From a checkpoint of a small transformer trained on Wikipedia.
Architecture: RMSNorm before each block, rotary positions, no biases in attention or MLP, untied embeddings, normalized queries and keys, capped logits.
Training: a variant of Adam for these matrices, 557M tokens.
MLP neurons of a small language model. Each row is named by its layer, matrix (gate and up: input weights) and neuron, and shows model dimensions 48-303. Each number is 128 + 24 x the weight over its row's rms, rounded and kept within 0 to 255. Numbers have three digits each. A neuron's up and down rows have the sign that makes its largest values positive.
After each neuron's rows, "fires in" lists the words (lower case) most often at its 100 highest values on Wikipedia text that the model never trained on.

L11.gate219:135126103134122130128118109137094161152147082129136132126123128123135141147141147138090146126142119171166146085146106145155123106109107128096133163121123198114137121137106131099106071178122154133156139087161123145144144182173142121122126089127097095066108112113117136111139170154149168154133131110157131125134105154098139123128121101186088157141125123110119107117132129124133082116109122102076158141175153107090098127090124121124088133089148121095112188148096172112138088134084086144161106086090110154169111148121127134115114122166132164152156160140084126157121153120149176083119070119126139105069109116090115105156167151126095134117142104126147137111137176087170151140159161136127140147118124107157137108154149140132136158084160137108111111128124132182101156075087143
L11.up219:131122156144204128138140099135110133127102147083114129109168129128132148148149104094117138132084128124142167104139097123126120151094126138129120143096118150085138127126102113127129073121128123137139086166119103100101095120139112131132169108146120146081119139126131122098128100125139105175150153122174140093133121106149130140189107133119127092133194135111112137091090128161091139111153159129097126146138133079156152112163103122137167106108123129099208117108109135138152109118140149107098141121117133122119136150138087122116104111099113122158109126119157144110078172126074112123095139105120102123102089103147136113099107118149136140124173128121171103057125105156135151151124075110125126120095158169171138128113114101153111116107119115150096160145142128085141125119179121
fires in: "at", "on", "of", "in", "to"

L8.gate1133:194156126153151136173151099098131110152154109103139130125144137036140099107157160099123105130134108170152133124080154082143109139119175120132128144111115152112154108094151098085116093146143140118137113102118095122093191157120121091068136112113134139122106121112119108148098147155164149134125116102117133163114111121141104124101101130139099169137148104116160114131139169134086114118118137107122136145160107157122104122121127123121116162107119149113124138159091129160117098152115150131095124137116091125147173151134135107138128113138065152147140121126107117148108127128115132125067103163136164100105101104087158153143108099169165129157145124136143115142166116124160108168088091140117152112128141109149160141126139110100182120118169133151130106109129126136148150143116131
L8.up1133:119194098135162091136153118133101154138154146080124117154118117084080126107087132133124142145114099134147116133144084115141105142094144169098070123154139147089156079128112140100141110171149161141140142062160135185137147147129119142124086079144149134121140097171129131156145132119145125088140136116145104103123117089103169138124138138140132169122139126120125110111106141084127117134073105163090108145119155106142087159088168138118160141136117093099154139089141114122120112154160096142138101095117129146130136141173142101137136134128135142123178122094153117141123102132088121131121100141108128122120122140157136161117156119120111116098080156147169088115117097124108134144149149153133115176121108139154127120116125116074130116112137119128079105147085123153148134157168159
fires in: "on", "of", "behind", "onto", "from", "to"

L12.gate1105:180121106100140096129103115188127157101172137123105131173121145168120133133121123150099097143100137094105142107131117140144132144133099153155139097147116139129155094124129120172127109130114144081141117151139172158144169111143145130118141117116123128120161145099110131128143109146169138084124081180121101141160130148141131153118112136155128137096128116126133137094139121131120150123136143089120127155132145139138107136110148131068163123106147109147108107158118121095114150147148102124160127123138094137121136125131154148085201121113157115133144115139119083171098096112111132097138138146150104139132150106108152152104094130115109119139143128112170144124143117144158148156112086162129142159146166149110109057129132147132148174110122137119091134113094121153104117120151143
L12.up1105:129138094086139147189088113141125092124125102123150113109151121121132115132115136115123130146139089111151119095131116120136087122120123171058138115135119141123086169159134145133151125148130105160086161151135131132116127155133107091101123129160124149114125130174109124117113073124131130112171116124158140130116119075087172138142053114131138108116176150150149183110108108073104096117114099129109124148129118162130158157132129139170119164145103114157168185125105090111117124137126120147134146089126067128096113108150150127100143143144125128191170127143136189141112147172135141105085162111103122123127144172087159167139130138152153128156099179129136077155144106143129141115133162152128174136129058165097127117126120119113108157140110168135110096105108119121111106133140130
fires in: "at", "in", "atmosphere", "very", "with", "a"

L11.gate895:088166137127114085136112125127147162134157146133139131112110146161150135151140128142060117140118121126142117108129151138128105138149147104120131128126132085115159129115111167132122105100167099104098074149144132127108141163130111159102137092117131114072110069153137163111107126144133108164094132094120168115126133120164128150048108112124127155123120105076163133125119113145102096096149099136142113096157158166142110115117141166126130137134072124179156134122141124077121151152165192144145121095105112123145102150114146160123122092132109105159137086139103172140119128121120164117102146171100162146138106128111102137124152108140143129071144143157107138146099138137096143153115122125138110143108113150155123119135128127107163153123169143092134061109149149154142137133116116
L11.up895:116150123103119115078103092098180186133150120170143124138157142167163120119141113097110122101155134098177157126151129104112148158167136186131117090122115170126160145111104077122136164100099085127126119073126071149154102116107125152138126125177135191125112143143105147132135095136144140156105126141122107148144108151100162133085083135128086132106116113112146140111155093155089134111172116107101143126148136084150081142138143135131126138140159093117159096088151151102158126165143140117149132139094133066147119107152131084138162099114142104155117138137138145165123138084107083116145124142120121133125114130077130154120138126105110151127104111142079137152143110102150136132155137134169141093083131127140095085144112105158125094124121124119109124138101151099131131116128149
fires in: "in"

L12.gate1077:151121151090167138133154122116097108118177118079144111107108125091120127110146096109098158089139120158149197172124118132139115124120115108166107131145139170178098140145109114138131108105125125120149191123102128126160129091141140105141166090124177090120101158121129127144118134143107153142141145119173179110140109143125143143140135129133099143143141130107137127068145161177172122120151116103113121118146131151142131135090142125099110164105145143119096140163109125154135119143103118148150125138123128136152149165115127171098148115129164156109120156143132152132125125151153119086109098088115140140151151111124134133154101127114170117166114123116143150152168187121158132128100132113179143123138127107127123150126120130115124153136145154111085098087129132167138121156106123
L12.up1077:132128127094134163152100112168126129165106137137124105126115088117201122116120115109099135106141141123177116091131130112141055181159106144116104135183119151121118124148159141119123091123147163133141116130154111162124092151142112128151106095141141139151148150134113134136125152133091136097119158116121127109138116128143137147115126143109098171139122140121123119129082166161142126139127092103102147075132081172119150128130113098120116146152167172102149171166171137157124108140139138142136147186091092099125140119113121119106124126128137152061157111130153141152149073131153099159141088152118107180152080114148095078131114084106174120122098084121127126147165123125160139117100137121102109126126131113106142173097118156130155093103144087126120112169116098148102103120090171
fires in: "to", "from"

L7.gate323:185164126136125153151136139123109114148153158123100094121099129103160151132152123110077095128145177114128152121132132143148104166125120171146149088161166160158180121135097091117138123148144153125118172104127084136177149150139152150138132144152114137143154079128126120117153141186148152159157122149087155109138145146092116100070111147118190116078105128155134104138111116142163126114128137121126140120112114133143122128069118142131105155138136110130122115107125120110150084157141134165095130092150144153146117112093143145107121147133142136143156138140145125151133145168170095132153125103133133156135140139118109089075129157125106126153103126051130121129072099126120127152113138156080112150129135154144154072133171111113164168077118141121139070159175134130122136124099150
L7.up323:170123168112083100162114093118158103159131124145135140161156109135201159129152145144098163155132148120133125114143150076118115124124111129087120092098080184094140112149126117164122110133129124151145125124179165113161119100171168138112114144180132132092103152124144135135114111104143129144127147170148142101154134095150101132083124121095115189123129131108176121121147067083104139135078135095142139136130147155060135115157184106079111148137103112118112141116098131115138111163110117119112169120169106124158100136133085183136150122170130157180109138111141098116133143136149118135087135145126126157123096146094130163112131142133121121116112124148132141134150114131133141112128097123136171161153146192090107130113137140143139126128109132123111094138145136116127115130128130
fires in: "with", "in", "to", "gynecology"

L12.gate1023:130133146162113144151090131129120168140148120148090119162126143147128100127121110099175091127132133097104139129109128116112124144115109107154142110132177118095107152118144122117107094072083124100143119175132142107115113126108058170127130088129144121108149115124140172113141150154097138137109117103109131118108136094151100132122094107107118104129099147115148118118091107138136117132126117108107085095133168134150075112135130155105194139142102114158176143099150103137165114140156139135155171116088149124108100114118121114103124125145113103108081103160112133174108140112109076152073106131138136147165147151149118127138105100140129110112115125176134121155127140138123133182125134121122114108098121127075146147124070092138155117116166069132112141155120153113162082120127119
L12.up1023:130163186159110132103140166121098127144106138140137136117093104093125148134138114125110090144136191147160144113127112115109148082131099079155139159120141092137141122134129134128093087111145121140112184126087101123116094094141145115122125070119120130120115125120133110149117118123143119145123108105149140100123145109083148125155124129105176109176137141109154109081078120112077192111104136143076132122112103168121074121132101123170133135110110132161106144112108127150150131124116157139138154076086161147107137122117087112111097104113177145141116104136131133185113177148117151116135132113158142131149113137127150104154106129111089093141126183158120091146118156124169122118107145101116081133157124137156129106123109142110142117063125105142166064114110164098179128119107166
fires in: "in", "day"

L7.gate623:136141133076127123152104148119121085124125151107070131120083141139126159120125125096131119100135146121098190167094159141155112180142107117203147160070109100148179137095141075131136156146162134140090111147093095138098137162119147153081170138142115126103141120126116196102135120148103125123126118092104164112095152120162107123068120139106152121125160140131146125115114113146121089116093155091150142087128116113136115130138126152153120124105110118166127086135104140152137148116120151149124118133164067130120158130141150090112140103081135128131136150140108126163159151109113088112123151151109130124147114102114134125139150132162109094143167163118101134132105125158107144156105115121150155100136138131144143081123102127131112175083083161121135138140135126109142076110118119
L7.up623:100070128127168078129135086160157111154151092128162136119143143135106121118158125120106161130138172104151108138140103109136166107133079136132132143109154146162131098132105127131133122131116104166101144132089130131148152120133111137148147136144152154126100075150138163104100146106139131140097138126122126128160116087142156141106114125149163106171096124128153154135154111151121114115136081144142114159070094186138185151104122154138087098115138166131126078108111137137128133145090117127077110116119165099134122144126123131113099103103145138148127111127137148164122089133118088118174156108180142120161097115164128160165131111138133111095089122130142142164135109151116164121144121103122134124148157142126178123113133132123114117124138110138044108138120082162125099146133143
fires in: "in", "to", "until", "before"

L11.gate397:075147120105135144116106149139155094111138100134142136098189117143095102154119160119100072120135137128114127151103120123135123190131120117153108146121135160111119152085154118101111143111149143120106118125144136145100167192114082163163136109139131107105140153142115177112098130167102140111091154092100153137139135112149134128093137132093121144128133082116157144116082118147138137114124137139104097164140159121115093108128157164150130120151160097135179177108149130112151118125110130146156106135126097121165147138154151097117138108132138091155114103143124146132141083127131133109094112141113116163139167138130078148188132104132123144108151164150134143174121127112134092140121112098102117132098099126123148149149094114147109107162131156121122118145167156133089146137131145
L11.up397:122078139131141139142100112132099131137130127145176114103118145097127171118119166139137110095146165125139084165148144123128134122133095104144134114144116099148135109114086106129109118119145069127155115124170129110152121151130168181124140103068121082134122138099131142101104133122114118186116135073093099146141089100124081105108132148156108145140116135140127114100106091156104091111097111143084173072144156141149099105121122125110104121152074141145126132139120170069110117109139097120128156157168110131132056129117125073138108141105151145113128124124111109141145106098114127123124100085117132161100133073127119124157108124138135110100159121127161095134119174112107145137141132147128129194142131110136135073110113111150128139111084134099107127130137154149126128131067130
fires in: "in", "on", "to"

L8.gate1022:136139104129149177130119112128126124133180113156109132083120093084138120139136119121100148136103130183157173127072127135175076113072135163158122120147143141130147142139147150081119095108123164103139115100120090143095185109133094106103130134123118127090134121156111132061174149136194152137119181113144144096127126124133123163122127140145121131079147126096184146145147123095152092077095148143107106150136150113126144131135090157112131121146152125112099092158110118139147119109124115133129125113125107158120134175131121151100141103117117123099127121118101123144111117113124149106129182111099153116087117181152113149143102148144121130148099136132179118145128119162129135130114153065093089174141170154129118106147113171111130164092113144119121112161102160159154137124153147
L8.up1022:163142148136147119114140113131115132123147128164157134127086122098092101170153122171115118131123137128108124116141137137170121162107099128139086115086127116102132092144118123150088134117133171126151125133094117093108141119144112123053106137175114113134125156138150111130143104114119099094109155135077101103152129152096106118179097113128140118123149142130148132136130127134098103143149170088210137112110128135095110137145155120142151148128130127100124122084094136115135146098094133115114136117161106093122082118077091170106127132120125130099114162087122123123138113142171132121140103169142143129132095108157113127137119126115154139161121109136128138139151164126093189131099103158098135113166144129127138151118138141144097140136108114151140171086125123104083180152144179
fires in: "to", "with", "for", "of", "software", "and"

L11.gate454:069132112110131096180156103096103099134170130129128114125126141119112123128118134152093094162130110095154131133133120162121132155108093085095153116112142125145091111123124157090114144131152128113140145123101146143121145160148159133150128138140160049083126102134122174148134147129140170139120126110144133135113107114139132118143123149124083138109128119128171134141150197151138090121096153124127087116154126178166129117132129121122120158149169172116137136177128120070135130132093108130173164160083106130166091146190138137128106128153125132128120129085128101087139154114138115125134133164139137160150136136138139110151135137132182150152120153133145130118120164124137089113109088116111110114117148092118123154131157131122084140101096108129090126116144153123125105111099139
L11.up454:081088122132138116104157129141108083116111095106117114125092098161109156137135169111151125137116112117176132147146121138099127129130142151147123128115145141121123109148096076150159138119099071152102114122153127091113107120134118145077114098167094130134063103141152173145157118151108160125122145136183086145170089134138145133124130142144120153138141141102159088067124106147105140106120139105103168130109123163126129144104155118142120145154090132097127129125132118112179117157127115124125118152129123153093122087078178130102206118152101158116153111175142146140120126150070064098099158113125116155178150092136073116148165160127096102111132130103128141123114163115167117125100133124182125165145125099087145128123131123123107101135121164120117100130111152105108100136123114
fires in: "in", "of"

L12.gate685:119167171100133163150121139070116116140119109122127136142151142144108126127180168116138116136130097160127158109156150170150127162110106145128132148135180128115143125109099086125064112197115138108098115113110132119118151119120102140166182033139134104110135131144149144115141101145144133103078106103088126172091099138113102120120145173130149158154096127112130181090134115124170155131092153081133099133154129125135127144097125109123104155128124139158171146150155088101119138129146104117157135152099105150139114127159081165105146130161150097161141123140115135117085148140097092107154142133139128115107156143154117112117147157147201136105121183111153115125122160111134136159098121106149134145131176105128154152086112149070105129140069134124136137108115114107117140129086101
L12.up685:106071131124108159118121113123127117093137138089089115099132148088138120155114189127105144123080077148134141112134117107147056106096116112143110111128134111101145112163121133108117095107125167113118127145130110139140145149117148139164163105101052112107132115156112080134104087129115117105118070107127084122176109101132127133131119141171139118131150124114167154104155144131143096140124125139138132089131116113123066111128147103108105063138071128139139133138120132097115122132065124131133155138143147162135145102130135133125075119107108142162108136105118123097122112115128139136135119117154151134072152153143129137131149121178164143125120086135087110142102111156108145158092117136146185144116100120132123127134134118091110136109115131133091106091132142132149178113106167
fires in: "that", "from", "since", "in", "of", "on"